{
  "n_layer": 10,
  "d_model": 192,
  "n_head": 3,
  "n_kv_head": 1,
  "head_dim": 32,
  "d_mlp": 512,
  "vocab_size": 512,
  "activation": "swiglu",
  "norm": "rmsnorm",
  "norm_place": "pre",
  "norm_eps": 1e-05,
  "positions": "rope",
  "rope_base": 10000.0,
  "rope_fraction": 0.5,
  "qk_norm": false,
  "attn_scale": 0.177,
  "bias": "qkv",
  "tie_embeddings": true,
  "parallel_block": true,
  "init": "uniform",
  "init_std_qkv": 0.0285,
  "init_std_o": 0.0,
  "init_std_up": 0.0285,
  "init_std_down": 0.0,
  "init_mimetic": 0.7,
  "optimizer": "adamw",
  "lr": 0.00209,
  "beta1": 0.9,
  "beta2": 0.95,
  "weight_decay": 0.0,
  "lr_head": 0.00669,
  "grad_clip": 2.0,
  "warmup_steps": 376,
  "schedule": "wsd",
  "decay_fraction": 0.657,
  "decay_shape": "linear",
  "final_lr_fraction": 0.1,
  "batch_tokens": 16384,
  "seq_len": 1024,
  "doc_mask": true,
  "z_loss": 1e-05,
  "train_tokens": 146200000,
  "steps": 8924,
  "dataset": "wikipedia_en"
}
MLP neurons of a small language model. Each row is named by its layer, matrix (gate and up: input weights; down: output weights) and neuron, and shows model dimensions 0-95. Each number is 128 + 24 x the weight over its row's rms, rounded and kept within 0 to 255. A neuron's up and down rows have the sign that makes its largest values positive.
After each neuron's rows, "fires before" lists the tokens most often just after its 100 highest values on Wikipedia text that the model never trained on.

L6.gate263 [ 79 156 130 130 119 187  98 117 161  95 134 107 185 121 113 132 131 114 139 119  85  89 131 105 108 137  96 127 170 105 146 131 106  90 162 117 128 145 163 102 127 119  97 116 154 151  99 108 148 113  85 138 137 120 145 119 103 182 142 134 140 128 144 135 123 134 126 105 153 121 100  91 145 126 120 119 127 133 104 146 126  99 136 104 111 131 118 160  92 134 113  63 118 154  74 126]
L6.up263 [147 131  86 165  80 129 144 110 144  96 144 132 161 131 154 170 161 165 153 133 141 160 103 106 135  80  77 105 103 133 138 115  87 163 122 120  70 150 147  64 162 142 158 152 107 171 161 122 163 120 129 135 125 116 124 141 128 127 120 169 144 105  90 123 157 142 124  73 136  95 121 103 140 150 103 118 109 115 132 130 132  82 123 142 106 130 118 167 116 110 139  85 100 120  80 134]
L6.down263 [118 120 143 127 146 106 119 112 102 155 137 125 135 126  90  98 138  88 140 108 125 113 106 116 143  85 141 175 128 121  81 110 142  96 110 131 101 131 152 112 209 153 140 135  82 132 155 157 109 117 166 111 166  97 141  90 112 126 160 133 115 117 145 189 169 139 156 183 109 123 198 142 127 128 133 102 142 114 101 116 132 132 105 136 105 124 169 134 148 146 137 135 163 112 125 148]
fires before: "ac", "op", "ay", "x", "ak"

L6.gate49 [153 113 104 113 135 150 122 112 111 127 142 150 157 149 176 134 165 128 120 121 118 137  94 109 106 124 153 142 121 141 145 125 120 133 123 125 147  79 125  98 124 187 130 105 164 107 160 135 133 139 133 123 141 166 102 143 132 116 124  87 159 138 132 173 140 126  87 139 123 123 125 133 141 171 131  94 155  98  89 131 133 124  82 153 132 150  75  92 107 162 132 156 119 142 108 161]
L6.up49 [134 148 117 134 140 175 139 119 101 117 122 138 134 152 119 125 129 103  93 153 114 134 119 155 135 178 158 114 137 169 131 101 101 112 122 156 146 112 125 137 117 152 145 117 126 118 148 143 128 137 127 102 137 135 131 108  81 106 157 101 105 107 132 135 112  98  87 135 113 146 126 113 106 169 119 135 123  96 152 123 128 116 163 189 107 153 143  89 132 149 128 139 102 153 107 128]
L6.down49 [103 130 121  98 118 159 118 132 134 124 108 173 155 102 137 147  97 173 156 114 137 132 182  87 135  98 122  94 138 111 108 163 155 157 127 130  92 172 151 116 181 138 134 130 153 131  95 117 142 129 139 142  96 106 144 122 105 157 120  62 148 155 123 111 125 119 131 119 160 100 117 156 155 114 123 133 127 142 107 102 142 163 145 101 153 133 117 139 138 117 176 133 115  96 164 120]
fires before: "ian", "ia", "and", "ive", "ate"

L5.gate399 [134 147 101 178 106 147 140 153 125 155  78  78 144 132 124 148 115 133  95 135  93 119 147 146 118  91  92 137 143 133 109 138  72 151 134 120 129 138 183 112 108 152 134 126 134  97 141 146 112 163 110 142 124 128 152 167 110 100  54  84 101 164 170 112 110 122 111 146 107 119  92 145 119 103 164 116 118 130 148 134 119 163 137 140 118  85 125 167 132 117  85 113 142 148 106 143]
L5.up399 [123 149 156 148 136 141 129 115 114 152 139 133 188 135 133 130 139 111 128  91 149 115 149 160  85 122 145 136 180 137 129 157 119 183 155 134  86 144 119 112 164 132 150 101 116 113 136 101 142 155 135 104 126 143 112 101 124 101  92 122 100 160 112 124 100 121 140 117 113 129 150 152 161 121 123 127 119 118 128 137 101 150 153 129 136 144  86 140 164 109  89 139 133  85 127 131]
L5.down399 [150 129 136  98 128  82  94 124  92 158 119 114 146 141 155 141 126  85 129 117 144 129 112  86 112 132  96 140 163 133 133 116  97 124 152 170 120  73 129 160 175 136 127 121 158 114 147  90 141 140 119 104 152 110 124 100 150 148 129 112 124  88  96 151  85 129  99 130 110 117 116  98 157  97 156 151 116 138  92 138 107 156 126 121  81 157 131 170 133 133 114 174 168 127 139 105]
fires before: "ion", "ed", "e", "ions"

L7.gate129 [119 138 126 158  93 157 152 160  95 116 130 122 191 123 128 120 110  93 130 127 121 124 124 135  90 121 119 153 173 169 107 105 136 136  89 131 123 111 142 123 104 143 114 112 148 144 147 132 133 114  96  96 129 124 142 133 108 139 141 138 136 182 139 116  80 146 119 149 156 147  80 152 139 174 109 101 114 126 130 154 109 110 134 154 195 130 150 193 100 131 121 115 104 157  74 121]
L7.up129 [148 121 177 129  86 124 115 118 142 132 128 154 156 119 204 155 104 164 128 131  88 138 139 142 143 145  98 102 149  94  95 146 146  97 101 182  74  90 118 100 127 128 166  90 131 105 138 131 121 103 127 113 104 113 114 122  81 144 104  94  93 132 119 139 114 127  97 148 109 105 136 139 110 145 147 128 132 106  74 134 137 145 191  80 136 154 143 140 117 141  66 135 130  84 117 174]
L7.down129 [102 134 129 149 131 131 115 117 146 110 133 134 144 173 166 111  97 165 101 136  96 111 137  90 128 160  52  97 158 116 170 170 111  99 119 122 120 108 121 119 126 171 132 117 131 131 133 117 147 103 153 134 110 128 121 101 171 125 102 126 114  93 141 146  96  83 113 117 103 108 149 176 126 110  99 101 121 139 134 125 118 111  97 137 150 116 126 160 125 102 146 124 128 119 179 151]
fires before: "th", "ou", "t", "igh", "."

L6.gate324 [104 148 113 143 137 176 137 103 155 105 121 124 124 154 123 150 129 156 141  97  81 122 132 135 150 133 146 133 152 127 109 122 125 100 128 121 162 119 155 133 147 123 109 113 150 141 158  88 167 193 128 120 123 149 168  93 120 133 117 126 132 128 180 136 104 132 130 156 130 115 116 144 105 121  70 114  89 128 123 127 100 123 183 105 132 132 111 114 124 102  91 112  94 146 146 120]
L6.up324 [107 144 127 124 131 145 134 109 157 133 124 116 174 148 131 169  81 127 172 129 142  96 113 119 114 133 120 109 178 125  82 122 172 129 137 160 133 124 177 153 160 171 106  95 183 130 132  88 125 164 137 137  98 158 131 130 142 130 156 131 136  98 171 121 172 144  95 134 116 129 129 103 133 135 106 100  94 132 122 133 146 121 135 157 125 138 108 113 153 146 117 119 106 135 147 145]
L6.down324 [132 154 128 168 136 121 124 124 156 127 105  97 133 141  67 165  98 127 137 114 155 101  78 122 104 140 132 114 122  95 119 135 134 142 157 136 124 130 155 172 121 179 119 118 129  88 145 121 154 184 208 141 155 172 154 135 163 120 155 153 175 108 145 146 134 147 125 147 142 134 200 111 143 127 107 105 137 126 122 125 146 129 141 115 119 125 118 121 145 127 121 147 130 131  98 129]
fires before: "ud", "art", "ate", "ation", "r", "at"

L7.gate159 [101 121  99 115 117 158 103 108 130  74 102 141 155  99 125 126 136 107 188 108 114 107  85 133 106 104 125 108 102 181 121 123 145 150 128 124 146 135 159 138 144 126 120 140 124 109 142 113 121 160 142 123 110 126 199 157 126 131 101  89 103  79 115  98 122 145 150 135 129 147 113 123 147 136 117 127 126 132 134 127 134 152 124 138 126 100 141 131 123 134 142 153 107 133 126 117]
L7.up159 [ 86  72 139 121 113  92 145 137  91  87 114 128  87 120 154 135 116 145 147 117 129 121  87 131  91 158  90 123 145 112 110 122  89 171 119 110 134 113 119 102 144 131 124 145 162 122  94 150  91  96 130 107  94 152 135 153 125 147  73 146 122 115  91 113 144 153 120 156 144 100 120 151 130 144 126 103 117 135 147 149 126 103 133 159 112 144 123 145 142  99 111 141 169 152 129 162]
L7.down159 [140 109  90 123 110 168 156 117 118 142 114 141 152 160 122 182 129 134 134 107  85  93 109 124 153 120 116  88 127 162 154 130 147 173 158 122 158 149 100 146 134 149 133 121 136 128 107 127 159 120  92  89  97  86 154 135 105 114 152 110 160 163 141 134  94 108 187 114 147 101 126 101 132  94 128 124 118 110 122  84 131 144 132 144 146 135 146  77 120 147 143 132 108 177 117 142]
fires before: "s", "t", "th", "ld"

L6.gate192 [121 144  99  85  89 144 121 152 143 122 113  96 114 117  93 146 130 138 144 114 112 126 140 113 118 157 159 116  82 118 127 117 109 122 146 157 132 127 149 115 153 164 139  89 121 165  93 107 138 139  95 115 130 126 168 143 106 115 111  98 126  77 118  86 139 121 154 144 142 170  92 139 132 162 126 130 135 118  82 133 124 140 106 159 171 178 156 171 140 116 110  89 164 126 147  99]
L6.up192 [146 129 131 160  89 158 147 177 139  89 104 155 149 156 138 166 125 167 110  96  99 144 129 124 124 156  87 145 111  71 102 112  89 120 104 102 141 104 129 132 152 172 121 128 124 113 101 108 173 133  91 117 122 132 137 114  94 127  97 130 123 165 124 146 103 158 154 136 155 100 129 132 143 153 148  92 119 119 115 107  88 109 126 132 145 142 121 119  99 130  99 116 146 119  76 163]
L6.down192 [125 103 156 139  87 114 118 149 127  94 142 155 183 101 127 145 162 171 122 169 112 164 121  70 122 123 101  99 119 128 103 130 124 154  96 126 106 124 153 137 111 130 132  79 144 166  95 141  99 140 171 109  89 118  71  81 117 109 114 145  85 122 144  92 106 163 139 159 147 108 172 112 136  76 133 125 103 140 102 157  84  86 146 135 153 135 123 109 123 129  86 130  89 164  91 121]
fires before: "th", "t", "i", "m"

L5.gate352 [ 89 130 146  77 125 124 130 105 154 119 154 139 118 172 135 145 136 120 146 102 110 160 191 112 131 141  82 153 134 107 132 111 147 119 144 175 187  96 123 136 169 161 142 155  92 123 122 135 126 146 130 139  86 146 167 137 175 139 122 130 139 136 163 142 107 163  76 121  88  88 129 129 107 125 102 132 122 100  73 150  80 137 128 147 109 141 161 123  92 132 162 112 144 113  96 129]
L5.up352 [ 67 149 101 102 137 127 121 131 126 114 100 112  98 157 137 170  94  80  89 106 104 143 137 117 105 114 145 147 128  72 122  75 143  83 149 120 159 123 131 121 144 138 113 118 141 147  53 184 156 172 158 165 113 125 161 164 155 134 114 162 144 130 143 119  85 135 137  88 116 107  97 149 121 128  97  81 133 127 174 132 125 123 133 126 110 125 106 118  90 135 143 137 117  96 130 114]
L5.down352 [143 157 136 121 136 123 126 161 121 135 147 146  97 120  87 165 152 157 113 110 112 128 120  81 128 112 139 131 135 115  90 148 171 128 125 153 152 107 141 153 175 130 143 134 128  96  95 125 147 136 227 130 102 179 138 106 131 148 149 116 172 132 152 117 113  88  96  89 166 118 168 125 115 131  72 126 148 119 101 125  94 113 138 117 119 119 122 135 141 129 108 168  95  87  66 116]
fires before: "ate", "at", ".", "ad", "ud", "re"

L6.gate301 [109 144 120 144 140 174 181 113  97  36 102 140 139 112 142  98 149 169 123 108  82 136 157 139 133 120 150 122  98  98 168 137 134 145 136  83 117 123 139 113 123 149  91 132 132 162 123 122 159 115 135 172 143 132 137 120 162 134 130 113  77 107 138 208 136 115 135 121 108  77 110 174 115 131 125 148 150 134 109 146 146 126 159 145 122 119 160 130 114 144 108 136  94 108  91 149]
L6.up301 [154 175 162 131  86 145 122 149 134 115 134 152 120 135 126 142 149 122 153 118 142  79 155 128 165  87  86 173 115 111 114  98 127 175 131 116  57 127 139 150 163 154 121 125 166 133  98 142 106 141  87 146 143 158 123 162 153 162 182 119 150  84 153 147 118 121 124 144 111 132 115 131 138 106  88 108  71 143 111 134 154 146  80 151 170 133 115 124 120 120  61 110 162 146 121 140]
L6.down301 [131 165 113 127 122  91 130 154 147 129 135  90 140 139 170 106 172 107 167 120 119 142 138 104 155 123 113 121 121 163 165 147 125 125 115 145  89 121 139 136 141 101 142 159 141  96  99 158 152 121 185 136 130 143  95 146 140 112 158 156 115 132 188 157 143 130 129 135 143 133 166 128 127 164 137 127 129 125 117 125 146  84  85 199  88 141 117 180 145 117 113 162  55 109 127  88]
fires before: "ay", "ac", "an", "at", "a"

L7.gate280 [107 163 106 137 110 175  99  90 155  94 121 128 176 133 125 105 142 130 129 109 122  99  95 133 107 118 187 130 113 161 155 121 105 118 111 130 143 137 158 129 107 145 149 101 130 121 139 109 147 136 133 122 117 127 183 116 124 160 141 130 110 119 118 172  90 155 165 138 162  88 108 172 131 142 107 121 115 138 143 141 100 159 162 126 163 115 104 134 111  69 117 121 110 121 146 118]
L7.up280 [148 147 135 127 141 149 158 127  92 106 126 155 106 158 132 107 128 154 116 143 143 144 156 124 121 145 150 120 135 110  90 119 105 157 149 123 154 117 135 145 131 116 102 182 160  98 130  97 137 110 129 126 134 161 110 141 114 139 117 128 105 157 101 130 141  99 143 159 117 106 131 158  92 131 122 137 127 157 101 142  80 120 133 122 102 141 110 129 212 122 142 144 137 133 117 172]
L7.down280 [113 112  88 108 119 176 117  96 158  96 102 134 117 162 116  98 142 160 111 107 160 117 120 154 156 137 106 162 161 109 137 140 121 113  94  97 115 103 124 134 129 105  85 146 108 106 168  94 158 118 133 114 148 126 167 123 135 132 112 111 101 119 108 128 141 168 123 146 104 167 108  92 139 134 118 109 127  90 152 105 133 155 142 147  79 150 170 149 131 154 167 127 138 110 122 118]
fires before: "gh", "p", "e", "u", "ed", "in"